{
  "num_hidden_layers": 12,
  "hidden_size": 192,
  "num_attention_heads": 3,
  "num_key_value_heads": 3,
  "head_dim": 64,
  "intermediate_size": 768,
  "vocab_size": 8192,
  "hidden_act": "tanh_gelu",
  "norm": "layernorm",
  "norm_place": "pre",
  "norm_eps": 1e-06,
  "positions": "learned",
  "qk_norm": true,
  "attn_scale": 0.125,
  "bias": "all",
  "tie_word_embeddings": true,
  "parallel_block": false,
  "init": "trunc",
  "init_std_qkv": 0.0141,
  "init_std_o": 0.0141,
  "init_std_up": 0.0141,
  "init_std_down": 0.0,
  "optimizer": "cautious_adamw",
  "learning_rate": 0.0017,
  "beta1": 0.9,
  "beta2": 0.95,
  "weight_decay": 0.055,
  "lr_head": 0.00692,
  "max_grad_norm": 2.0,
  "warmup_steps": 248,
  "schedule": "wsd",
  "decay_fraction": 0.895,
  "decay_shape": "linear",
  "final_lr_fraction": 0.0,
  "batch_tokens": [32768, 65536],
  "max_seq_len": 1024,
  "doc_mask": true,
  "train_tokens": 546300000,
  "max_steps": 12004,
  "dataset": "wikipedia_en"
}
MLP neurons of a small language model. Each row is named by its layer, matrix (up: input weights) and neuron, and shows model dimensions 80-175. Each number is 200 + 20 x the weight over its row's rms, rounded and kept within 0 to 999.
Before each neuron's rows, "fires in" lists the words (lower case) most often at its 100 highest values on Wikipedia text that the model never trained on.

fires in: "which", "both", "between", "that"
L3.up249,192,201,182,206,220,229,181,242,214,225,205,197,192,197,233,191,235,170,176,206,217,211,205,191,235,217,190,208,150,206,208,222,182,201,205,223,187,174,226,209,200,205,210,210,204,179,164,233,215,217,188,192,203,211,229,191,180,154,199,198,234,208,183,190,214,206,153,228,177,192,200,209,192,268,207,161,181,230,185,210,217,208,209,203,181,200,180,186,195,210,185,191,211,182,184,211

fires in: "it", "due", "there"
L6.up544,234,181,227,204,178,234,195,214,214,203,224,182,202,232,225,195,164,208,247,178,238,209,190,208,226,197,175,187,216,220,230,184,166,208,230,209,178,208,199,157,202,183,206,221,195,221,191,198,220,193,165,195,200,195,209,186,182,213,213,211,193,281,196,184,223,191,167,227,182,216,200,193,223,219,191,193,198,209,191,185,203,191,221,248,218,173,205,183,190,196,205,214,229,196,199,196

fires in: "that", "end", "made", "opening", "would"
L6.up108,213,176,209,217,227,202,204,181,202,208,209,160,186,222,183,209,189,164,211,182,200,188,170,177,228,219,205,211,189,182,203,219,204,217,176,208,186,175,199,195,203,198,213,210,219,198,227,184,172,210,193,226,207,196,216,175,166,222,211,207,195,250,204,173,236,242,193,191,210,225,198,219,181,209,198,174,211,161,187,196,195,200,243,223,244,183,192,239,197,200,200,208,220,235,179,186

fires in: "part", "control", "both", "more", "use"
L4.up49,242,187,218,204,189,194,182,169,195,207,205,200,209,171,222,173,212,217,201,180,206,204,185,181,227,282,217,204,176,242,197,213,224,208,196,156,182,166,239,206,191,188,184,192,234,201,211,207,215,216,240,171,204,152,195,181,209,203,206,214,224,207,167,190,223,166,169,232,184,196,190,212,178,211,194,189,197,201,215,181,188,195,164,266,170,197,203,208,199,185,202,197,211,197,197,213

fires in: "sr", "died", "award", "it", "journal", "site"
L4.up732,239,173,180,180,237,230,181,188,195,218,215,170,224,206,203,169,160,234,171,170,200,166,192,229,201,224,200,194,227,189,199,196,205,185,207,187,225,178,185,205,241,181,192,205,218,171,219,190,181,186,179,188,178,184,196,242,210,191,214,176,196,205,234,200,202,169,189,224,230,190,194,226,203,193,173,206,203,175,182,211,170,191,177,222,192,203,191,200,186,241,220,208,181,185,180,197

fires in: "award", "festival", "actress", "medal", "prize", "player"
L4.up338,218,179,227,203,206,195,183,246,200,178,203,182,204,189,190,222,223,181,176,225,172,200,183,201,226,211,224,256,191,185,205,211,245,204,221,225,216,185,225,234,192,203,218,197,208,160,193,190,206,160,174,227,192,190,183,192,206,209,165,190,195,170,245,217,209,183,194,222,195,189,215,190,188,222,207,183,240,193,225,192,217,217,175,172,225,217,155,215,196,193,192,184,181,202,214,204

fires in: "an", "mainly", "based"
L9.up463,226,225,186,212,204,195,231,189,212,188,179,186,250,221,214,186,207,227,217,208,176,211,187,197,187,185,197,202,208,178,193,168,207,209,226,229,215,227,190,163,203,251,173,189,189,207,188,229,208,199,189,204,197,165,148,165,216,157,186,215,200,178,215,195,233,179,210,209,214,195,236,221,206,173,188,210,197,205,213,176,205,211,224,226,194,177,197,239,201,178,196,202,191,212,205,182

fires in: "up", "along", "became", "republic", "co"
L4.up220,236,222,208,191,202,227,191,197,202,187,220,196,200,196,176,198,154,171,192,199,171,182,227,210,195,227,187,190,198,214,181,210,174,239,212,185,217,215,154,204,192,228,208,212,213,173,180,221,207,208,229,181,215,194,180,187,192,228,202,206,198,185,204,235,209,202,265,255,231,193,198,201,168,201,195,221,203,178,189,213,180,240,160,202,186,185,215,184,192,175,197,188,172,196,197,171

fires in: "figulus", "result", "time", "diameter", "this"
L6.up74,180,182,217,183,176,216,197,190,189,216,193,204,172,191,183,230,201,230,256,203,235,199,164,188,179,203,225,216,247,191,218,219,184,217,218,200,205,224,243,204,196,197,243,171,189,212,181,230,225,213,176,172,191,192,190,204,178,204,189,200,195,206,195,206,185,228,207,188,204,204,255,171,194,222,215,215,207,166,218,195,198,163,214,180,222,231,215,195,195,165,184,187,199,207,215,218

fires in: "he", "it"
L3.up702,206,166,194,214,215,203,195,236,215,184,176,186,221,210,184,190,195,228,218,208,199,195,139,194,198,242,211,213,191,193,213,207,196,227,217,214,218,195,179,146,187,179,212,236,189,166,212,214,189,145,189,214,209,212,216,189,212,177,210,184,184,169,240,204,216,224,200,171,180,192,207,163,206,221,212,217,202,212,181,245,182,169,182,186,250,224,203,201,243,246,187,197,185,212,214,202

fires in: "located", "directed", "candidate", "result", "based", "resumed"
L6.up262,187,227,220,221,180,221,192,195,199,179,201,180,204,201,205,162,207,229,227,205,208,170,189,230,170,234,225,173,176,223,214,191,226,208,186,150,202,210,207,196,215,199,171,212,189,239,177,189,230,192,186,195,200,169,201,161,156,190,225,193,184,187,210,172,237,191,197,197,185,196,205,185,213,201,195,216,189,193,197,220,193,212,202,188,185,164,225,225,218,180,239,220,192,249,177,185

fires in: "home", "night", "day", "out", "life", "child"
L3.up393,220,218,232,210,206,215,205,199,218,199,167,195,203,234,213,204,199,218,207,194,218,200,205,198,204,170,173,196,243,234,199,224,187,236,186,190,174,209,220,178,189,210,181,216,228,182,181,182,190,179,181,207,185,199,204,208,199,208,211,221,189,200,258,216,210,232,180,210,161,194,214,188,219,209,190,203,150,181,235,177,210,197,168,197,233,216,176,227,182,186,150,187,212,211,219,174

fires in: "people", "games", "studies", "statistics", "races", "children"
L6.up8,200,191,207,212,232,213,194,184,225,240,194,189,200,179,222,174,201,250,183,194,180,239,234,161,213,228,191,214,172,196,207,221,189,182,164,194,205,197,225,187,191,204,216,203,224,199,215,178,212,212,163,175,207,191,230,195,206,185,191,185,208,174,201,191,216,184,177,156,194,210,170,171,202,194,206,168,193,162,180,175,226,252,200,201,182,214,213,219,209,209,194,205,158,206,210,181

fires in: "1", "2", "first", "n", "yard", "0"
L7.up459,202,185,193,196,188,210,198,218,166,201,223,201,195,201,190,189,198,187,202,200,160,201,239,185,192,206,172,184,205,235,206,196,193,203,165,203,194,198,229,192,184,212,223,233,180,199,198,162,199,227,196,237,208,233,228,204,207,200,171,197,197,214,193,215,195,200,193,198,203,233,172,198,195,194,198,161,217,205,192,232,199,203,200,209,224,199,197,243,216,203,222,193,212,200,198,198

fires in: "there", "home", "uprising", "the"
L3.up529,218,174,205,207,176,184,174,208,227,211,180,236,200,203,177,213,222,197,168,238,185,165,190,182,207,176,202,208,192,198,170,190,191,209,192,219,182,224,178,189,175,208,233,227,168,206,178,213,192,182,185,205,206,210,214,168,186,195,217,217,198,217,201,188,208,194,202,196,192,196,212,161,187,217,223,198,202,192,204,165,226,180,221,238,182,209,202,216,226,197,170,178,198,220,224,203

fires in: "known", "other", "such", "based"
L3.up14,189,160,180,214,196,115,199,204,192,196,217,205,212,231,204,212,215,177,203,189,189,179,198,176,205,191,192,242,202,219,177,211,197,202,208,218,185,176,194,161,216,239,202,210,175,164,197,207,211,203,183,198,202,195,191,196,211,216,179,196,227,220,207,195,208,179,196,175,196,200,196,239,226,197,210,179,228,211,199,183,223,188,180,170,253,214,236,196,162,207,190,219,213,200,235,196

fires in: "name", "title", "place", "command"
L4.up479,224,166,211,215,188,193,178,200,181,190,164,200,243,209,204,208,168,234,170,239,218,195,191,192,193,210,243,205,212,196,234,166,227,198,207,210,216,188,211,173,181,200,196,184,185,141,182,191,163,173,183,217,221,204,211,169,204,189,170,196,191,206,193,205,230,192,226,216,192,194,167,223,188,227,170,197,203,219,199,188,181,212,205,188,211,219,163,206,190,166,203,205,192,184,172,225

fires in: "by", "due", "on", "within"
L6.up648,168,199,209,183,209,192,236,216,171,218,217,196,209,229,220,217,209,171,208,200,234,214,180,195,192,173,176,199,170,176,211,215,215,237,220,218,192,232,196,211,208,203,207,205,202,214,180,205,249,209,194,175,202,156,168,194,181,194,193,204,190,230,215,217,195,242,198,195,192,213,213,192,176,220,187,215,230,197,184,201,208,171,203,183,219,230,176,156,189,186,210,185,220,197,197,209

fires in: "all", "grigorovich", "both"
L3.up162,199,190,187,209,226,240,184,206,175,235,201,216,226,158,230,228,205,213,187,202,233,194,235,191,203,204,228,192,179,174,225,171,225,192,183,223,208,208,201,187,211,242,208,207,219,226,211,197,194,230,186,190,196,218,212,167,205,203,201,219,225,178,202,184,203,210,163,183,201,205,176,229,162,227,234,185,187,196,209,209,202,213,212,184,201,189,195,183,160,213,219,202,214,210,201,199

fires in: "a", "canadian", "australian", "american", "03"
L6.up98,201,197,153,223,197,186,192,191,182,167,210,224,163,206,211,170,180,211,173,172,207,201,215,213,202,174,211,196,227,197,184,204,158,179,198,221,201,180,186,196,188,188,229,176,213,216,202,233,187,163,189,153,202,217,190,202,186,192,191,186,190,174,208,225,190,212,191,215,206,183,206,200,148,196,211,209,217,220,202,197,214,182,236,198,199,199,235,219,188,237,205,202,184,191,201,179

fires in: "after", "began", "stage", "started", "staged", "begin"
L3.up431,202,221,200,194,210,164,200,194,169,185,198,192,206,186,229,194,165,191,214,210,212,189,181,185,215,227,186,229,196,170,180,189,184,211,150,232,195,206,186,195,169,189,169,187,186,214,201,208,225,184,200,186,212,202,216,192,168,200,231,235,206,231,179,169,221,200,201,234,212,191,181,232,237,189,176,229,183,133,201,183,216,214,232,248,210,216,225,165,188,219,178,225,189,199,232,200

fires in: "february", "january", "may", "march", "november", "june"
L9.up587,173,148,230,185,210,215,187,190,188,197,198,236,181,192,200,205,212,184,188,198,240,198,202,218,218,180,187,198,181,223,228,231,202,209,178,215,214,203,168,196,184,185,223,172,227,222,174,184,163,201,214,207,217,206,224,173,195,207,225,162,226,204,205,187,235,184,157,215,198,221,216,219,245,213,215,198,215,171,157,204,233,192,209,168,224,211,218,223,168,229,207,178,219,221,198,210

fires in: "but", "because", "as", "called", "opponents"
L3.up228,216,202,214,193,222,212,190,238,178,211,208,184,224,194,218,197,150,259,212,183,220,213,212,212,205,241,211,200,188,186,211,184,209,219,190,197,215,166,208,168,176,202,190,226,193,189,219,227,212,201,212,151,203,193,193,190,215,189,184,210,195,207,164,212,181,211,221,176,170,210,160,241,194,200,187,184,162,211,188,242,160,201,186,209,182,177,174,167,179,215,206,217,201,239,192,211

fires in: "it", "there", "number", "trail", "entry", "100"
L4.up370,200,216,205,234,225,218,197,217,186,197,186,220,222,208,181,182,235,243,174,195,191,218,170,205,199,206,196,179,237,211,206,221,180,214,226,178,210,228,205,200,228,214,199,190,205,204,196,197,205,192,189,227,192,158,225,180,201,202,201,206,207,194,215,202,253,173,209,224,211,216,226,231,157,221,216,187,201,224,194,194,207,197,147,190,199,212,149,220,232,217,156,184,224,194,185,183